config.yaml
hidden_size: 320
hidden_act: "tanh_gelu"
norm_place: "pre"
parallel_block: false
init_std_up: 0.0279
learning_rate: 0.00698
beta1: 0.95
weight_decay: 0.022
max_steps: 5047
MLP neurons of a small language model. Each row is named by its layer, matrix (up: input weights; down: output weights) and neuron, and shows model dimensions 32-223. Each number is 128 + 24 x the weight over its row's rms, rounded and kept within 0 to 255. Numbers have three digits each.
After each neuron's rows, "fires after" lists the tokens most often just before its 100 highest values on Wikipedia text that the model never trained on; "fires on" lists the tokens most often at its 100 highest values on Wikipedia text that the model never trained on.

L4.up450:121092103163120104164106131119128107129172137115106140098120133130139079082103141092165142087095153104122133149118139085115113127119075114149115151099113130115156140124132124141153163096131128173137111105115080123121139142135104129144072096138104118100156165131090168119133122135185128149112134154146118095126155144108139145139144115171110099155104132084152133123122148139122106081148126135138170105103125165126177160140122138136169110123125116153146157106124104115119131150157127129101073113159109131142134122126138148182155081146164143103157128139101120117134109177126117117
L4.down450:107136108119115107083134158123120103148153152080145106125104124085117125121095129103142119142147119136149135133133091136140142130121125154168166160097112148107125157140120133130125146167140120130122147120172113098165113098117131141137117118156138143129154135090137127143110145150120092094084060125176149119179130114163159082149132142100148149076094163172123147145146108119131134149160130112151077129114088157080121136117151128180144124157102133085128088103117127123096099121100103170117147123120136111129160117137128117123155118147113129138136125119131134133100133099153149084
fires after: " in", " of", " mid", ":"
fires on: " the", "-", ":", " African", " of", " South"

L5.up1243:130121145144145095116115161104113124145088113154157084177170132145153087136124125135125144138151128126096148099065129086172121145149143153132165132121165124115123147147140151112098095107149119094138137167127144101080126107123135140127138130119165142145138158127104125138150120133101106122110086108118112164139124166156139150129135126085137064155087104110134143127149158116129131144127135115123153175102137141120141133148120121096093109121144145109114100090143128111119133149118131132118125119112117130117131199088112155132151093124145167164127141133093172105156117100174140125
L5.down1243:112090125153133163105108103113152149139147119155115131129157111109129144158201149145129167114153109122168111100151155105120076155117141127121121126105112119098151115129122148156134168137163181162118121113145113102100139089108132147088163158127111136151110122138099140115093119130094142070178134150117156116085129144150124086139117141122156141140132120055120149133132137140121134113101130117161135165145103116112136082152101111155139124102092093131114081096101122164097143141102151127140128126149129093116124158134148152143138114131105153161121081127167156153184087143106110131
fires after: "\n", " Ca"
fires on: "\n", "ic", "uc", "c", "ast"

L4.up211:157108161141136138146135142114120136123119132129126111184144123119200134137112130103100109140161150128138131127146121122110084132161125152155134164132102105121107127115198131102159107123081130118085138160134101151137162133111148150078091148127121146174126155152103118171139169118128120104090115106124128096076071128147109072115145107157138072137127108126181146086133183116107136109139158114136147131164145118149159121176125157123090137151111152147104178160112144117142133107161123099137094148130140126087179165133100135181138098163077135123130148124158136104158142111149156158
L4.down211:073130122138159147115120099136138129106159140152173153117138096098142127137163111141098142093117175104069128086098143133098168111127174136108128126089116085149125143146095141136126113193086134124127129151135112165118067146122135091108131139118123130128102134139097143133102114133104125152065110127135151170122150161153116125106116137107117123119093101139197138123156127126156155153121143122107161116146120119152115112129134135110132126149109128139110120136105135070117114118142115143150147155126109102134106166113140135129129182155117153147133149113133177130197056083114144145
fires after: "\n", " Z"
fires on: "\n", "od", "ot"

L7.up1120:129115142150130116113115127108125128156112146090118136097099109120097131152090099128137091140136090158138116107113118167149145158130126105127142157130137145077105127140145153107155130179140149140112138142163179112114083123132141109162111105178113131167135130134112134121135080150121116105120082134131124130103150114131193114131152116120123096167134114129127092114059178150141122157114105119116104150106157157093147175147104090115072146157109117124139155149098129140127139117154158115101060097134112125138152158121155115146098104108138144141099140140110140115095178095125093087
L7.down1120:123113144111111143095125126139121116150162102112138128108094111130105097139164099111077097187119146147115130108137122114122123098098179109107141161084070114105098117139100106175125146113166146122148110195126131073118089078107110127109135176141115123185134121111143103137176113160091160115154140148179143175116143166142121136148136121131138102128121157149122116150168095117172117106098138130121094103107085140138170141117090088143130095104149067116118138139135165110157112137142103139092087137135116119104102124160101151153158123122110143113101133154132170159128095132085096126
fires after: "\n", " on", ".", "On", " On"
fires on: " on", "On", " On", " |", " 5"

L6.up107:121123131151143135156114092139110130116140114082136144132135126202151122151131144130117118084140142142120109118133150156069114120100111114119142133174128138119133175110142138139105119112110111108095132103147168124065139140110151123127151150104081102115089191148130116116123099144113150099157137126155123107102095135118108080106117117104174152144098119122116122135100109165138139162145128149099136127139098126175170155080098141145157125151126145143137131153140151142106087171176154143146149090126065077142122121161136144141082148109141146146122155154067105158113141117178098152
L6.down107:100145117136153094164103105146143122139125105119156116122156151091119095115136135150126144115140121120112138118104131123094133133086108123180125141143099089159124123134147122093127129134127127126141079133155115153122128103109128144114156094114146117108098168148147115108149125089083107139155113150139142132170129143079144149133092153119159090128205147113148144141168164127106125159109159150116145156102114142100132074168157151140089109159133130076130147104121136078090136126116174104122110123133145123091137093097105108094146119152121092124135117083096080117100115139102111133
fires after: "-", " (", " |", "/", " was", "("
fires on: " and", "s", "l", "m", "f", " Re"

L4.up375:124161111149145156133127168062088133127070133142167121157084130161139115106164147114119129132145091100117153126118100135127149135124130141101201083114085116125111160133118122105155109117131102117129160104118136133119101159141158128127119120137127128114120140138095147131145096118081131147137147103166116127126112161166118112124111154113105100096136157162163112160110153148134132116087123122092092146121114088128134145147179160110158111198093098082122126151149056118138133124124133141123130141120130129108134129164176154141181110154116138111108096168146150078148121136117111140
L4.down375:085097133111170130124127121140101112122136128159125097111124134140113123122144129069123133109153145098132112147165133104117128133139086096094161139167130177116129162112146152107153128157143176110150200137161105113102146144119089095109179099100130141125170108134134117128160137143140119151130127123142104129120144159113129108139139114133122129136093107126109133134146109116164149170141150171175117174099099137122091131079122123112089085080115143153125148096125109125148126112132096119183127093149127093115119095124113117124119129142127120094130140136105182121127113122090105135
fires after: "\n", ":", " (", " G", "."
fires on: "\n", "e", "w"

L7.up429:127152114148100114125142127154142156128125138082085128124103136157114154119131136140151150105140174159152126132117120115133078103168133097159170152098154185086155164139102127125148128131119112145183143111140162123097148141128115159131110108179155146125113098083082144124157136146159129128123194133103142106153124109154132133132154095117105106140158114168114136183138136088078125116127169107151125114111101147129159135150155129066139126145130187108112115098106055121118108149111116167134112108167119129127148102129101093144148105114144112142099155147112129117168170135165136120
L7.down429:159121163164173151125106117121168114117157077128109087146127117124101140095131116178110088116161096089151138106108114116122145126127139124176104146127105133130116093114132081122130170112111132082123115140115156129188122138153161150107156108157164130067108131150124154108126102120116137153124121144128138168134110123126115115138146194176074094127168140143120122126123124132150173107104133145127149170101144126106066107089165139155136132115129110136138126154105133101100129121133140127147138147130146105148144135099160114130163146112127109078154135150113164127067115141134148145
fires after: " (", " the", " in", "\n", "man"
fires on: "18", " (", " the", " 16", " late", " 15"

L7.up402:134132157132105133115139121159115095141120156136109092138117071114095126099112098116138149111155177139113125137131102137158120161128137099133112138133120157152094120127121153133161068142142101074133141124114168161126085141097137083157135078128142148119087095120150077155132158147120136092118123122122104122130081139102101110142126124083132127154131132092161139078155123145149090101118159126129135131104107114136075119151062091158169105119121146132145136185087169095127150153059133178125113139134113137134108143145148128130146147146121126107159164150161127132158106158154131156
L7.down402:150139131138146158153117120146140144135137136160142085094117096111115112113143091100135139107141111130111111108104120133140078141116133089107133100142129130135115111122106130119156103167147115094130169156119146144159091114144108115147170082114140126149092066109129098140124151131110131138107108104136097107134088148127097084132141130114164117157136142134158140097146129114095101126127124136126105138126131151151110122176069140149163116146092100109129168178132153094087121147123116160126122163141101123140112115160112140154145182106107126139158148125132116131128112102165113125
fires after: " MF", "R", " DF", " FW", " 3", " 5"
fires on: " |", ";", "-"

L7.up448:139118104132124142094134186139125150111098148149137116157113121140108150091195125117114122121137111113148134106131162139106158127112142135134122159148106129142112115169122150119145109137139144114141118103115142123115140150119140166130150143080149142130146157149125131144130152106129124163108091130083112135140118157095132122156126140169099164107117139146110154157167105139122143179154102077114122117110097097102114118103131120109141156124098177112079149120174122154136106131146116115126111108126188124146165108127111174149120106113101165114110116131107132151112123104110123139
L7.down448:123115096125108141129121099144139160119200127100110108117157134142087154128153119102123118081132099132129164131140117137128148144088088131182097073142128088156122153127152109153133112115149157139143138131120161069105153091161146136116121156123113079092131209086103146143141163133135125175152109133126137125106143169128117158164138121137156135154111134114077110155117068126159096156110117136132100136113113110152148107130170126135128095187114165122138146122135138108173102178106133145092153148126152095121085095109083126089171145140141116129138108135107099140136149106135108115
fires after: " \"", "\n", "-", "\""
fires on: "B", " W", " p", "W", "T", " C"

L6.up1197:117087140125107132117152165137140148130120131127108126122081156142138146086130102086106127142104073125146123137101103109098128135176095127101054110132105121140134129199146123158114128147125131119134119126128154141099140124105135159101102125140129071146110123123144150090144127136102163128108101128098113129095132160162109132136126155087115123135118109135149149176120154128147154176096145129124136114077127097194111103099114114108170115155136146115134095140165125122113116065119122164126128110074129125104135117152118099136132088126172152132165104149158107133137121112104114162
L6.down1197:139116144103133105153164146096142091096096119186127115134129167180141147137116124168117152130186146116144116174168172109109087143125162152162165114106123163124117151143101096090138121114113113153106134137128123096120130167119146136158138109114118111087125142146057102097106127129115122124102153129142127161098136155136126134100124110138143137105130111142127119081166125132094068123099155115123122120147146141139191169122130159148098113138118131113133092139140104150118085147154138100110141135129103116151102129108138179156156157086156134126144141098142167099111160142139126150
fires after: ".", "-", "–", "in", "\n"
fires on: "\n", "S", "M", "oc", "1"

L6.up882:114112099103131143156149118126111098096099109116109096118123094146100192113153136142115128139108071147154115146151123126108147125139118153139154131108094088131117128172160108146160112098101172102114144163109143140168182151115134126144126121161083149111160146136117136141124097129151113110110165109111151081152128103158128167150134090136159148132120101123106141152110131152104144097116127122078137107103103123119156087130107173134142186116155162092130115117109123116148148138118120116125112119145129094179132178191113138089106122127151117083190121154105119120094138131133089135
L6.down882:118153113144133111097138119148124183099158106117142103139133127126077063093142163107140139148091139052132136114103115115137151128109126118139076156131128127118145110143114121131101097144124119160163143124132165141106119177102119132110117103170126111119161068151139116139149181157139163151081125141186162103148123138136098133131135115131155121148172148127106135140072092101156135149149105177140123120146139140140095137147111106163104103098142115139108157141114149123106180105055149139138147108124136137133166157131125103135111144152123135136134117114146139093122115124098091086
fires after: " in", " of", ".", "\n"
fires on: " the", " The", "The"

L7.up1080:159114101136140184095117163089135156123127131099137176130110087144162155126134142067127141080128136143125097115167145100129113069149136146130133150098144100141146112112092164145154102141158094121162121135121139141133127107093145120107116169125143117116132168147130126140135091140104164156132121122120092119087110092116142157135155138123141129120068104107109140111169152108084158111145164115179137142084114128130173090110155086125119132145079129145110147133103106098132136122095131130145115130179164142154142161113150138147126108087160141106128138138124137154183123141138066142
L7.down1080:141154156152094113120124111117112132151123136132153106140154135184155136147146114130112112121124167051144101114138105162119122113096071147101108094102113110139160128125090150071127143115127132115157114150091132124123092156128143139098169164155113086180125153144164124109124106130067130100130113103156109122110113152143147172132101074121112145120103130109131076097142152096130148142180111139121144169119127146140119124111106153127147072100135163114139142128109140123125136101131116116157126142098108121141134113083145117131109155118105159160108125096096159120122104122148133145
fires after: "\n", " (", "==", "-", " \"", " to"
fires on: "M", "L", "l"

L6.up154:117095144159118154149124094103111120115135118104078124125110131158169136141117152136121138128160153132134101124104161129118103128106121138116157123147159076126148128096113175126138139104104176106109114155133091097111164132144164138143121114117110101082120130116105119098117134110152143127136137128128107162120118130110137132138118123130097108105126146116097141130113136109110112128091123154135121138203107162178153125112171125060121155148118145162149119154138158125141130111114101159167157126119100138109125123141121087126098122123131141132167101123155141139154101102134177111
L6.down154:134067148117128125150119129150117125133139129100113148158136113116102125172098103175145136160118125130131138117136115130127107144119116164151153124123125092126172130075129146122117133151120159100108121092113117124118126130129132132148183114129117097132108130126118100126139129139122116081168121116125137095158132107110115134163149139097129142175147126168094125141122124128106148129135094111147116160166121128131130172128140147152140138148121178174157108108113125112101150132097142092114127134128135126107183088140127081131041153109124121125150143170164147114139078082107122166
fires after: ".", " U", "to", "–", ","
fires on: "S", "19", "3", "-", "re"

L5.up918:125136140140156128152132124119116151120099135120139114147103181137096094178142095179149160130117156132132133137106119125148125142177137137155079106085163137119147139110072110144091148126122095146150130105121113157125146116114126166146174135102132117137120149128117164114144157124131136087120116170112126136189126155116120146155144145136061116113079153107170147115118137113137145138131138141134145092111098134118122125116138165139097086135119090180113103110143169087092152119105124138115152106125192126159135151128119119109105151123135080126130142162122141149114161136115114102
L5.down918:095162112145115122119115127190128118151096129096188143161122100125124157150125137100124128135150108112147116150113129096116137114128125158132122156121135142100158139122149154109100093087133129125138120089134118121159109158155114109137164147145117100143144085145118114133145150156148101121147131116149114151169092102125124115109136103150148106143144169146115126119145105079192151105154140114111143114122116084119126134092096106130104109131078118119123161128096127130131098131123162141185133099138130188124101138095131132108148063108119139147088105103144130134080113130141119131
fires after: " |", " 0"
fires on: "\n", " |", " .", " 1", " 0"

L4.up1140:159137133126142128163101145133106134143122150075123149146103117125145160159136149152134141107115126138100124143161151151126105126092128121105162134132106103162115146072134166099138099111147144118108117126141108148152128110128116143132112064092116178106101109101112105135163109094134128169124125117145120111110133110147152122109141140115143133113088155120112104131130076132167117115081130141129122127146150164101117095069146166147137129145138086117153142133091144086128136136141101138121103172118164145112106139152113104094137109136114152091136162121159207118163144114124106106
L4.down1140:138134114138139159092131099121119123112088115116120166134107118105142123164154087159106109145161125140117129128085117128152159165125133145208112135191122138115102143205148146105151146117113138139132119129184112138093123152105137159101170108118102120111116150132097124085113105117114137127119129113120152106113150119111111134129140157139126139102151135116100108144120109142100163133125114154147103101114114114132130152151102138109149104148143114125103139157155145123142078140154151129121121153144106139127077120141122144121093097136135109126117104107127124091111170107116131169
fires after: " N", " M", " D", "D", " A"
fires on: ".", "'", "u", ".,", " (", "en"

L7.up1278:180136114125126142150198128157126109113094118137124115156092123118123106139154130102114114116163090171142090142118072124142135103150103126125126163129153115104130131089129143130130111134109120142174093115117109118144143129133115127075103086160103163131110142130158127106144141131123145104162139113126087151084122113130156152095166153088125140125139123109203125189115149114141130151134114131120098108140143123113115103203138112121116113103111117145146102126122163114074114136102188116130130133118124130167182117118132115162138102131132130133122123159121115101122127079126163140
L7.down1278:122139117137121128175143156147128115140168086105090128127132141118144135109122109095119167127123140115136122105149204130076137159136127125108118115169135147097157144201098145111121156135133162076117141158140127141128126123114102108112120143134114121175116083130145103176106150099127152108112150117119104105127172123132131136148151091096205139106130121149159121116133142147145102135141136059128101129141109136170120118159126139124115087102126104116169128089164091112143166125105124213089145138136112127111117158139087150137117134124162114126143157120128096138153115184116116130
fires after: " |"
fires on: "\n", ",", "ial", " An"

L5.up846:156110125150120100131147129054109114142136113137119107150122117140122123103133158150140173096127131130149108102154085115099094103173113104142126139135099155130052147148147128110147132167122146141145135121122142132088144115129140121136130121139101156135160156119100122116121163116130101173109114131103105121056118119174130127096146108156137108088121177126122151132137162187117086110142128111122172150136145153142134102118153111146129138162152183099109125161131153094122133097151154123178138110119105143165140163106120149156174103091166110119122111153109195156121133145061128130
L5.down846:102130089155101131135119105160142135149108135152142134110134131133122164138125069133166112152150094149141141117170071124121155099124120169124161157144160105127158107145092136125140140139121088120126109122156093097086075103104132109135125146120128132110112128171120142119143144096115158142143088164087133146112066105109135099169139094089088114119135070092191112132149157090097121125105132122151138142104117095109138139128138124115167113092144120171136147107101099140112137128139130116166119179137144099130139076087166136134117145116124097155118136117139143121157122097207124134
fires after: " |", ".", " ", "\n"
fires on: " 0", " ", "5", " |", " ("

L7.up489:120144138159144150125129143116103118120136100116098085155118165100100110136131107186141141134130167126162115108088135094117114130120144149137116106150105131111112100095151122164167091178147118188128142160098147141170108114153147115142119107090176123056111145142137133115125133147129089130107122101143125059120102115147096151133131139135165112159112131119115153174106101124115118114184127156123144162109095112127186144137133145128105108130079129135096097139131119151129116096107127160129132088110131114091171157111148099134141116181097184121113108102123130124140125157183128116
L7.down489:147136123147087101153124140122154172123111123149117132116120146109150173115182065146130113116124146100157151142120085127092114115121107162166119150131135119148126115123116125132143124104102132120123147118153109117119110117165115139133134100112129140091114144142110155132140155117108079160079181101130160120120123138130105127128154130126132103144159089120081124141152160137177100177157132163117167117146125129165100156103146138169115114157121144106066125126109099130111120128114119159124089092108107143125110110151121108130119122167136100103070106161154140147089101128214141099
fires after: " in", " In", "In", " a", " mid"
fires on: " the", " sk", "-"

L5.up1132:147095183125103110156098094133091151151160137110136099111152118112137098116127163114090147128125131135125146158106125106165089129119139127083187138121124150120155159087104174142132166123110134152124157152157150134110103120116118059102087120106106126140105133130163103138119120133130125136088112158135099135117090161161149137105170168111121153119084161142151169114139136136080156162113110114177115153151100124157155155140129111152142111143110155138121079125149097159145170103134074150166109127104168121113138105144101114152163131119116124100139088132132122130162126113134096131
L5.down1132:144146089076151124146161112059154128151135145146133105156162113120167129124143159114131111116170125127158119121092117143186082159102114128098125107128100129154090109125129153181099168123117113132120161128154098132100111127103148130128160161124110152154110120143151129096123134118114127134193135180130125162128119106082128103149124140150124106152130148193172122117103092105103125158152164158116139165132146103132122086120122115109155116141140119149137153119151143051122081121081166145132135093162121090140115141092137114144088106091104132144132126134122126097137099120138105138
fires after: "\n", "|", "000"
fires on: "\n", " g", " bl", "^{", " |"

L4.up976:089125118169143113141133123133092178146161084147162135100141156084125124114138143142140123180097159127166104134136116108141133092156087146110156117159150135171167133116100132132125134165138101129103137099139143140125123141154147141150139134143113121085136136112149107080160071146133106153143119132111171116099120096139154099114129107111124138112126125133143141184101113120121101138132149113100104157147116149092109087148076169092149146133144158168099158094153146158170108136119105122140133087108132146113118160127146106145122130092142146136100089152118094146176102129092115116
L4.down976:084124165104127161141189167160197109120094108139108120144130121087109107115099150162151155117141122124124098058130147117067108149128132139096149107105103154141132134124112098120097140177097136126135041157162115142134104125169137122149161101095155131110131100145103127108153117138149152128096115135144122148172110159115134123159103137116091150172131154143115079132149095113149166126067115110148144124106149112161144120116155125122111144144141158107147104140096107121172097166162161119113099168126122140116162126142102130107083145150092168137091145111111195145136125108154147142
fires after: ".", "th", " first", " twenty", " U", " United"
fires on: "-", "S"

L4.up306:134142137134128136139142128085138127117152150113162168094181090147119132116093106158161135089140122149120154153150127118117137140105140093153150157088164137125147165165167131137099106096079092161142123149067119156136106079078089130126115111134140156102126093081110144129132120114102146094102104167140124122120141121128121132085120141170123119143138123174118164182118123120090156150133067119091168108117087137112142121121119134151126126131123150131140143116089113086150146135142110112126078094143117134118145146144109132136120119133163152132125130142123122141127154112147072124
L4.down306:131125084176096151129140117140085134131167109087097129155104145138112088140161140147147102128145107105163133131124138126176114089174158165122140079164065106137124094109124136120155173126116174086095151149150137138113122204128161104100078093126113136143128132129154103107149098124122102117134141127112135148182134126138134079120140120157109124119118084115166125138123086132116167120110158103167102123154117124110132120116118129154117098148142143155135119125154115135115144134059161145135176157137149144110117149055154082123162155110145141118137080123154122162132155145114114151
fires after: " ", " of", "\n", " in", "from"
fires on: " |", " this", " the", "===", " each", " Hann"

L5.up862:113144129159093132178122117137138134077135132109186150121134146148125105150104138124119131132097133130144068119137129140105063114070122154095155136111179114133085151161137130111130095138107104123125155137133148129141167115117143110148121147127123130129131208131090112132098158093139155100098090151086128180132095058157169092147130150166145119115121110104144112124167128149158127137087117135138151168110132077142097143160138144142155097130126115109116118137115129142171141143105110123128172083157119106092115125126111076094113134108145144147172114129152162158107121128148100175
L5.down862:108133184117097122131108116138104161129105099138122155119107174128128143069134137125122167102136137131120127157117157128153153173111138187136126137144137205134137123140110110072178114109078097088140148112141115122111102111103144168107100172113095172100127123143128114126143127131133140131099117105153139114071124118153126126151171143146093105137163112120128116135135060144107112133120140137146116138167098096126135133145192134127124124124140107154137074118146148093106155119132130061134107127176116139114104142208127125098085139076130164131140097123134118135118081104107154153
fires after: "\n", " |", "-"
fires on: "=="

L4.up862:158109152137125148122132096118123102158165111188079114155131135093140118099112163136164119136153159128119054143116096122100116131085137125124153131139121175140134112122131116112111124109188101156156142111147154081164111166113159122156149112093147124145134135129139128124129126141082150144171165163117144094108105109111144093111117138111143081171119079106179138115112158135097111115121141080100119130116146123127118161133144086136102147101145169136075131125105194091129115184100134134150172131147145049131137122160115123115130095146131092089133107142125132149148112094083141164
L4.down862:103126171167105127124145110148123070137106125121173130119135126152074113138171129122143101127144130141120100114150162097124123161109102159103121102103104111123137131141102135119126120096093095135123089141142111144124125154125118151117119135108147152159119171099106129149097123168117137127107132151185112148146115112192139120091116148128093129144107154105104123113143115135133148094146125108167121093127110133129112117118146155110120105106186171112131168124156132157158127197128082124139136125101125152095177159183109106150155148136143152147159098141116164111122140116124096104
fires after: " |", "/", " Korea"
fires on: " |", " Female", " ", "\n"

L6.up653:121125118135118157163125101036115139109126095138116147089126160122132132109122147163101116107114122114131117151128132091159155166120144122123144100107152103150056151137173123123146135118111111120116132127136133140121104179114165144109133119095144129133159138104112118139098112143142150085118099109107095118122122128134115160113150121144121124126088071137139170140112149129133154111138077164125140125079119179111134143149133161086119130112096114107126128110141152140100113139117116067156099141092116085161155145121143172113152104139157171107166142123156202126159117114089140128
L6.down653:163111150122163116114126090154142132111140131125133124113120090136148130149179115101151153133118131140176119116130076122123112092124140158163107161165082139163123145156114160092142110167134113165104141145114183136122117140126089106099134134167111148138113126102125161157126095125129140156155121105130128145097119116118101132153147178111166082131117099107150131090165099097116091123126135152147134111113145114096103135154103088166131137095144113173118105123126121088092110121125165116098135106156077135136142102100139169099084144146096124175129115125152147141158110113160093124
fires after: "\n"
fires on: "\n", "-", "==="